{"num_hidden_layers": 9, "hidden_size": 768, "num_attention_heads": 6, "num_key_value_heads": 6, "head_dim": 128, "intermediate_size": 3072, "vocab_size": 16112, "hidden_act": "gelu", "norm": "layernorm", "norm_place": "pre", "norm_eps": 1e-05, "positions": "rope", "rope_theta": 10000.0, "rope_fraction": 0.25, "qk_norm": false, "attn_scale": 0.0884, "bias": "all", "tie_word_embeddings": false, "parallel_block": true, "init": "trunc", "init_std_qkv": 0.0266, "init_std_o": 0.0, "init_std_up": 0.0266, "init_std_down": 0.0, "optimizer": "muon_variant", "learning_rate": 0.000608, "lr_mult_o": 2.0, "beta1": 0.95, "lr_head": 0.00392, "max_grad_norm": 1.0, "warmup_steps": 200, "schedule": "wsd", "decay_fraction": 0.557, "decay_shape": "linear", "final_lr_fraction": 0.05, "batch_tokens": [65536, 131072, 262144], "max_seq_len": 1024, "doc_mask": false, "train_tokens": 793500000, "max_steps": 6306, "dataset": "wikipedia_en"}
MLP neurons of a small language model. Each row is named by its layer, matrix (up: input weights) and neuron, and shows model dimensions 16-207. Each number is 500 + 50 x the weight over its row's rms, rounded and kept within 0 to 999. Numbers have three digits each.
Before each neuron's rows, "fires after" lists the tokens most often just before its 100 highest values on Wikipedia text that the model never trained on.

fires after: " ", ",", "150", " $"
L6.up2242:524394475512507505435477578449498460517614556434544390591449475490502506537564602531551540513493530478458525487530447546517559507514587417546498430466389484455538436530516349501414420593413480445585501486507456495474579493470500526514479490534514440478437498538571452565520517498491515441560447448605419512474523505466503381589487553484475424454437531490490434501444450523539524486546530470509503489446508473512552386474450632492500457450457429539571520498526501483509505473495459537488496491464395569429506439487486495527490433490518514342526502470458487454538474531491531514

fires after: " ", " (", "5"
L6.up2132:548439492537578506502446488498407507419558501595539470499472576508615552454495461566490526572515455378466401393487455461377483453469565360605508457478562463523540457526529451473508481581493539513493570431416495478470481548431487521543505522494502532463554559514500544500513455429593522502451529590456470547434543538511502482487529550451426478448536557552519503389425542622455455551452398491408525463559564539428476506511524497544585434466473516472487463544494518504478538471505454429605481440580459483494555524549556477476494572467582457508484490552492477497535480499465500399

fires after: " ", " Vol", "–"
L6.up2733:517584508470501593529470511483523607461533435596421492576531535418443530481428518470516534446416590409466475521436502457549599434561544514573525579529429468452507468607420562615506493358492564526515482551489506499618551512415541520463517581464496510470434480530460528500419516452444448499473474547532508536511435432521509510452510563529503473538536435563436545465415503395485466409444414540572524446498505630583538501491417561477589557480401455504519507549506513624566475477453465554475511576486560546414550592513448460447487522452500423597487543473548469497523547526463541475

fires after: "194", "201", "192", "196", "197", "200"
L6.up2484:429464506518481440471481535429583386418502577496423553453533500554508580463543427455408561522463583527585584454528469445501548523551532467489399600563546522480534539471472560506400520409434514520429514502471475418562469444563450455430541465472481590451463547538453510455483526556444587516532428471496499515518507522497537440459572463470514525509605562475512362534492576584484549586428428464536328513472446435522446578477444482436496552416442435545436525523533492555554468480554486520457523499484454454619507524480480473420645519573399476428564436554423426487536528480464476501

fires after: " ", " L", " W", " lost"
L6.up2694:471445481456522566471486497443379515462494431513611476618530528567551420502529408571464435584513519485471551529525426497435501553494486562516442466494496467455484536389434602560498485562494503488432619490509617530493495451541485490458526583506514535536533563463455506621459552534550535435479460484437591533494426435533508531511427374447448541432475514570516491494555635469466470527554505493558457483465524405447454518554552501496461421504567461448558550410394418401530545506471476593511455582507485493474478437620490507448424467484544521527612517442496478477536529477510506462

fires after: " ", " (", ".", " [", "–"
L6.up2240:504491584522516427486459458389455528473592553523460553626596499559484439446470551552466527603524566474377591552606442476574495474452532555488473487504464484500493460468486569530484517499529432451488618477507551457541496435469559430590508548512492506478539491545533541518478472518479468528458529531578470560449456521421438505479467478535532456602476480468556471523431533500539533398453551480454426515571481502393536555536487501504528403546453517498495583516498526513540494513553435526510528509512564609502503502410440566536593577509556456540470468466519481428468496549426428488

fires after: " ", "-", "–", " fav", "C"
L6.up1559:513488551444499535429588555533541485523486530455513443496536480581561508569551478534503501546523447506516465445503493534500485535514488442481515571546486564422681455507471648434495519592476505532449503521528474511456438509549493505439534427599570510515547496618421494454490454440526483447430445460599480411494431646444500547414523441588507547529474485495453488492491482491504450551495514550522523547533489592485482551485473489570446566597382387586525496553479508413604496487540420522444440412544524544546505484487558438437529530530474437510510466461522452549499531458493504581

fires after: " ", "–", "|", "202", " No"
L6.up2275:450469514489531532455599590518531550443545512571405491550534497440497460555455512471513442652551480483448511557558522511495460474517556319588547563499535464535515473561537542536560520419484513516513559467454486488513493476513437481556544499509429508513435610414495525542490484430442495445518497508488529459475481487498492541439475514529569438514524494503468494467500480616501498605439452525381495574567524462437529418445494488477433561594519516408465517479517535524510590462500494531524520473576564547510513446411586494536516516471463541612433440549513535620454456497522545535

fires after: " Al", " al", " October", " on", "-R", " March"
L6.up1372:475563531531492621556464541546561588473481554532435545486515614514457547421468440508486514535561517556409444541572493613558518420415534551530437548468493511444507406443454505489557454521549557439436526559447449441524435509476608512436507524541452566556533498389396435522469574559520550428483477596542518397473544394503506504456624562532571548494562504440529483536536578437479498530424549479448544504469554474496524483550417506522540516570497547432538535532504494503499360580431554568500602471530516521493571520444408411545566356417483541522486525480419473545525459529468465491

fires after: " |", " "
L6.up681:433550496570473555510378530487522522521573445530543504527500472482468430471495541533495547563605455533506439493459458531525479613587419424501492490496514436446571496422432512488480485512547582447516585423547501512524499439508486537519453501475499492479543526480496470446595472575585444479552476469552400494551523527405507442648425454521525515446452494405498533477478506471563426432493616494567472483454433446493501511510573457423534494510519527548425563489563538519527505500570512502487463512544419503515519481568483531497522448562451479453521479542504471563547553463425519482

fires after: " ", ".", "born"
L6.up1585:510455512476468418554494528613551511557575454531528470477448427455437516460458488501462578465524524523427485529523467547472510505480483489600614527498504496429501572512481514553501566459546468549539523426503545476486518470517467502445498544587500416578434528462489544485497516563414427537496506416490498392539541542444457512519477535468414521513494509561483456489566594477480456417492542523503504362515558583491515461470439439543481501524474479516473464533479531559477485416412420601553549547478514559513541588458496562505500481538546487572464450507463470454455457486479394481

fires after: " ", " −", "–"
L6.up1465:482513588529463552479469375527576578542576544500477585496574507503488477457420566574524468499444428455528466431488491484497451561457502523420482570530481507427501539449427530495473506442544471518452465518559542510421539553426511529529461495528456429580520522496484515485459511463488501469474440485511559524471469522558495533529412585485478484533473476455523616576413590515546578504483590380534463574559557489495632476414533521488455488392528577486548453435413433625563436413445524565482488416568541467512556538421495618420497448533457536481519522489505558405584517576397431522

fires after: " on", "On", " On", " |", "1"
L6.up1542:567494574404515429490461510579562589524451481465481587543432492419486563497450418536456535558425486466419431551537476540503535559522554470561559463499470554543517525579481466521526458391506528432594626470449505528488477511477471510466472469508482472374616424539506475527497435426465407442556549551501507467514478515515526510475467516495494413556551432482400422643370502476444606460472575551484563434585525509484473532448496465430464478556492538460508513466477426508536517492548546427463503562402483403490509522379512479431554429496447469450515506491523556605472392546472420517

fires after: " the", " in", ",", " of", " within"
L6.up497:497637453494428497554578481438445527618495511568483522538503476448517501468560413489532554601465494497524468578461486457492518498428503490459528470580534534582545535523523502408510474554462503577518471438584442505443547563499499497472563492513559501487599548498568522579579488466495487426500556540408426400534443447545503519540492461393428535476514395542446400471484502552503510553407509555478523465491552512405556454490524500442507510599562507406522498489496398464422481453478473546484461457478518486536517506438502525442582600425518498477454478523507542497392479420561497539

fires after: " ", " on", " was", " released"
L6.up3056:567492481501407450463479542416496499509463509508403470529497524431475547487464491451515481565573496548475571494464459534411438597560575526489495583564447516510465490498580534525551405583440422456485437616566481469532430555517491524549502440547515506541561476527497489481572455558570427470506457493558492418540505610399398486512500526560532453411474462522460506502503438528542503467455491510494602489467518495475511550549509523441506582547532531474507534505542468523515420458450462457516499460546491455527516432569515481557533494565509505510435533565494494512434453528445466526

fires after: " the", " New", " United", ".S", " of"
L6.up1849:488494562572527489512449517506447488597525473427472561513523409495498465505498465468487538539433446506557558530526501483461387576412517523511476619542517521518590474486544454529433496467505543506515440591498551524502532440527550490518482447467505512554493440473477541472438440515521517426475561463480477463593523452467450634570457513506556492470552492493502476514540601521484503499558489585484459432480400448505574481449509431486520539500547540436551512529518460485537534528471419468471483520576499562442606524487528618462518533512460503495484476537497554496652459485437495540

fires after: " ", "-", " Pre", "1"
L6.up358:592504506454437441448481529508526527457613550521510486506424533495451496499497515514581516487485491540416462602484437420522533509475517524619506563538395480529484507546553448514428412485490502466526505482382540463455507551434484560551567506438407543487596515496444549516448379461511431439483475530541539464463442496471519464533492510400535528438507578435464484495547448511491508486524517587470527560531513450513595467490535529522474541591466478508519552491572465505490557527453525413465515542551493561438439517495524530511593494452464542606452442579538559534498543484555527594

fires after: " of", " is", " was", " the", " as", " become"
L6.up210:424521489523519503452445564479522606516532531471534535554454561522555399501560475502477515462478472448533478539445574519528550627497476426463562448520475451500573400516474500506465441529543451412466504528498487546439546410500529512484462389482476556437482469419473508433510490498555447415464675516505461476416454504422560497473530543511519465453448517570463480584336525527549457606523450495441521410568471495575583473501494572497497483481484635405496528504451482532466511522490496465483544456476501496447493518557603492485474559439540448473362495523405465484450598549516557521

fires after: " ", "202", "3", "201", "–"
L6.up1988:487556492523471587573472513541500449497572514565428444519482516508540464523506480498546449503494474520531479469478544458467537530423458521439518541514566504436474589578518464535534629486510469546422524494536437594430510490486452541514558486524452471513531482526530565391418558493494545512476488432549485498433477543539512595586500527514465412519419585547535591523440520535531484584536489524480496491519568506477584440497473512474553500490511514485493398509474481515527511541514461505535504503560484446538535470576476457492515529428477552565428556454542575504516545479406558527

fires after: " ", "–"
L6.up2005:484498575368468469530425461420351532462519396501478436467380468489509492541503474566482470500552558546419423464447490502548479556496469457444503509486580485508622394528499499493538517424494513502518499457500520540455486523511471518514561505484484527523561441546545474485454508570558538515552555522485448492468446457549472577535563491513529535439558503581428463486489515584514544527479547470442396530505483567509547610547479428491593614487496448483509512438445602496515459502449456503562450504530501534389436470491504439462506456562419494578516536451440414441488472387507554465

fires after: " ", "–"
L6.up2905:537515436506493514546443440501428509471494517469527638455460468472461416467544551492435475593413535539507534511471513423537489461505595620437570479568602499571472531541432413510488503522494520462561385505490489416466407478481532457611514537531523514529523595519452554430453506525456523475428461559541538455552571509519530388519556527459486548453495488464481537489517436568524560491646545558490510505514460484551447513486462558460494529502503491540496463494479432570577461483492575474506454528477565470442495495532504499537470499393592569463471532489606438446430444475577549520

fires after: " ", ",", " in"
L6.up1840:567441476457585472523540429478413483511519503474440455489519537499479459491533468547448544542492598504487465513426452487561483479520456509513531563407509475588522466537413494514538505472500472563480562506477503522512460559472574507461527589546519494428545469535548481547479433606460642540509526510476500525491503543440482489358513462489520500543464584520480490530491573553547461463486516440447503432569567495460480433526488605483473498477515339517536634498478543522615581507414514485480512471429502538437544510488460457530529525553586552573500461436364435540543492480444448440

fires after: " ", "201", "200", "198", "ilm"
L6.up2194:393498497530392475513486349490490547558561543552517507507439485584554481425432487421476489499484614497484426403453509493506545506465589527421468529508464537441551485523459574484503491554455472585516503464536569522521452499560530466539576528536444457394495505542591559545428526424428494546513512518484388502488448469479532482536376435395469491475470522476486550568506462485505476461491479522535504438347476453447576599511463561435415480573515476500512426495510513517524560468411520543531430462494531428580481464520469558526476473475425511555580478445369469399610466474506437456

fires after: " ", ".", "–", " the"
L6.up1311:568404451467530503482507499515474434475419473455529507554498511544483504532481506562496506488579513432546466527555356552456554572464518416557485537528523498492434536521515495524480483482552536500502520377545546506505471551400519547531533501574417496453512452475513514606595534461411545561484494513539542539517507514512507446519550560467461431531616533585556492497471563576536548522520462461492537475441528519481482483456498517525426512561416446550498458597501583522480505466568543558459460519539430618434525391571478506495515515455552480438456448441470467503484545526540413462

fires after: " ", " ("
L6.up69:571521506431484522503583428502424474480526538412443505565455505422525489546469409556470558564471470504554564477578575569503540506574460602583480470504526524422537476453485488571401466480495526551497519447474541569553549536501518481492507539504528448478583450478535510558406556557512396467517477460491519482467503504502490557556490504534559575527375535464406581478482473529579467462410565443502415498521474439579465529482491456455537473477497494575444436562482501535484480524502536552532553524484524510496547498588448491498522569571499576443470461427514494427589481474481513570

fires after: " |", " on", " March", " August", " of"
L6.up1229:458516501478558419528531479499439559441552518572504510379548516521561522392464460515476505470570478477540547480490536522441490499482594516446505566578514417528416466545529493487615512527531447575454475525421541581539429433556515481485549525482434491475507539452500544552542534456531509426572595445488464506536432458499398431506500566409505631509393533480415483489528570484509514501488541539458510488500591516529536377464486554466579600456569492481578584528467549533406556509480476445458485557509472479473571543487475487530561474511564523484555552565481472500506514454467495523

fires after: ".", " ", ",", "°"
L6.up1391:532520540582508453536504524505546517524516485493498512512520489476456431543474599507516431554532583462447483583408436493465431485489579446449550584487443580525476522475466500513433495539465492462522529432567547495479527530491445459440476443559400561451512444508464468553635466485405458490534535463466434514405555505457461433505477557522391528505454415518343503426515550520494580493589514451522415554496497557524525559457549505502544509540510463390575470518439529454484447468477604458552527475433502431492478498498512535503507578485516566542430444451504523545462516490493583462

fires after: "4", "5", "2", "3", " in", "15"
L6.up601:491515498522488454433499490471555453535487498484482516430505515488499541535380567553468498483479543497484571507535549514452461505534583399474478565461500450426509401461522525517415569489543513540490557482570435453568491484441530508545505476467489438497584527513483443447527631489473501503540540545501488479412509531621468496524511557528447539504380351447477534510487507481620567507620555512420572452467584499558532570525437430509494469510532448591529404561460579563498552503514512511418512492468530500489531467534491448435544485532496489437500452480618502488480551462489534464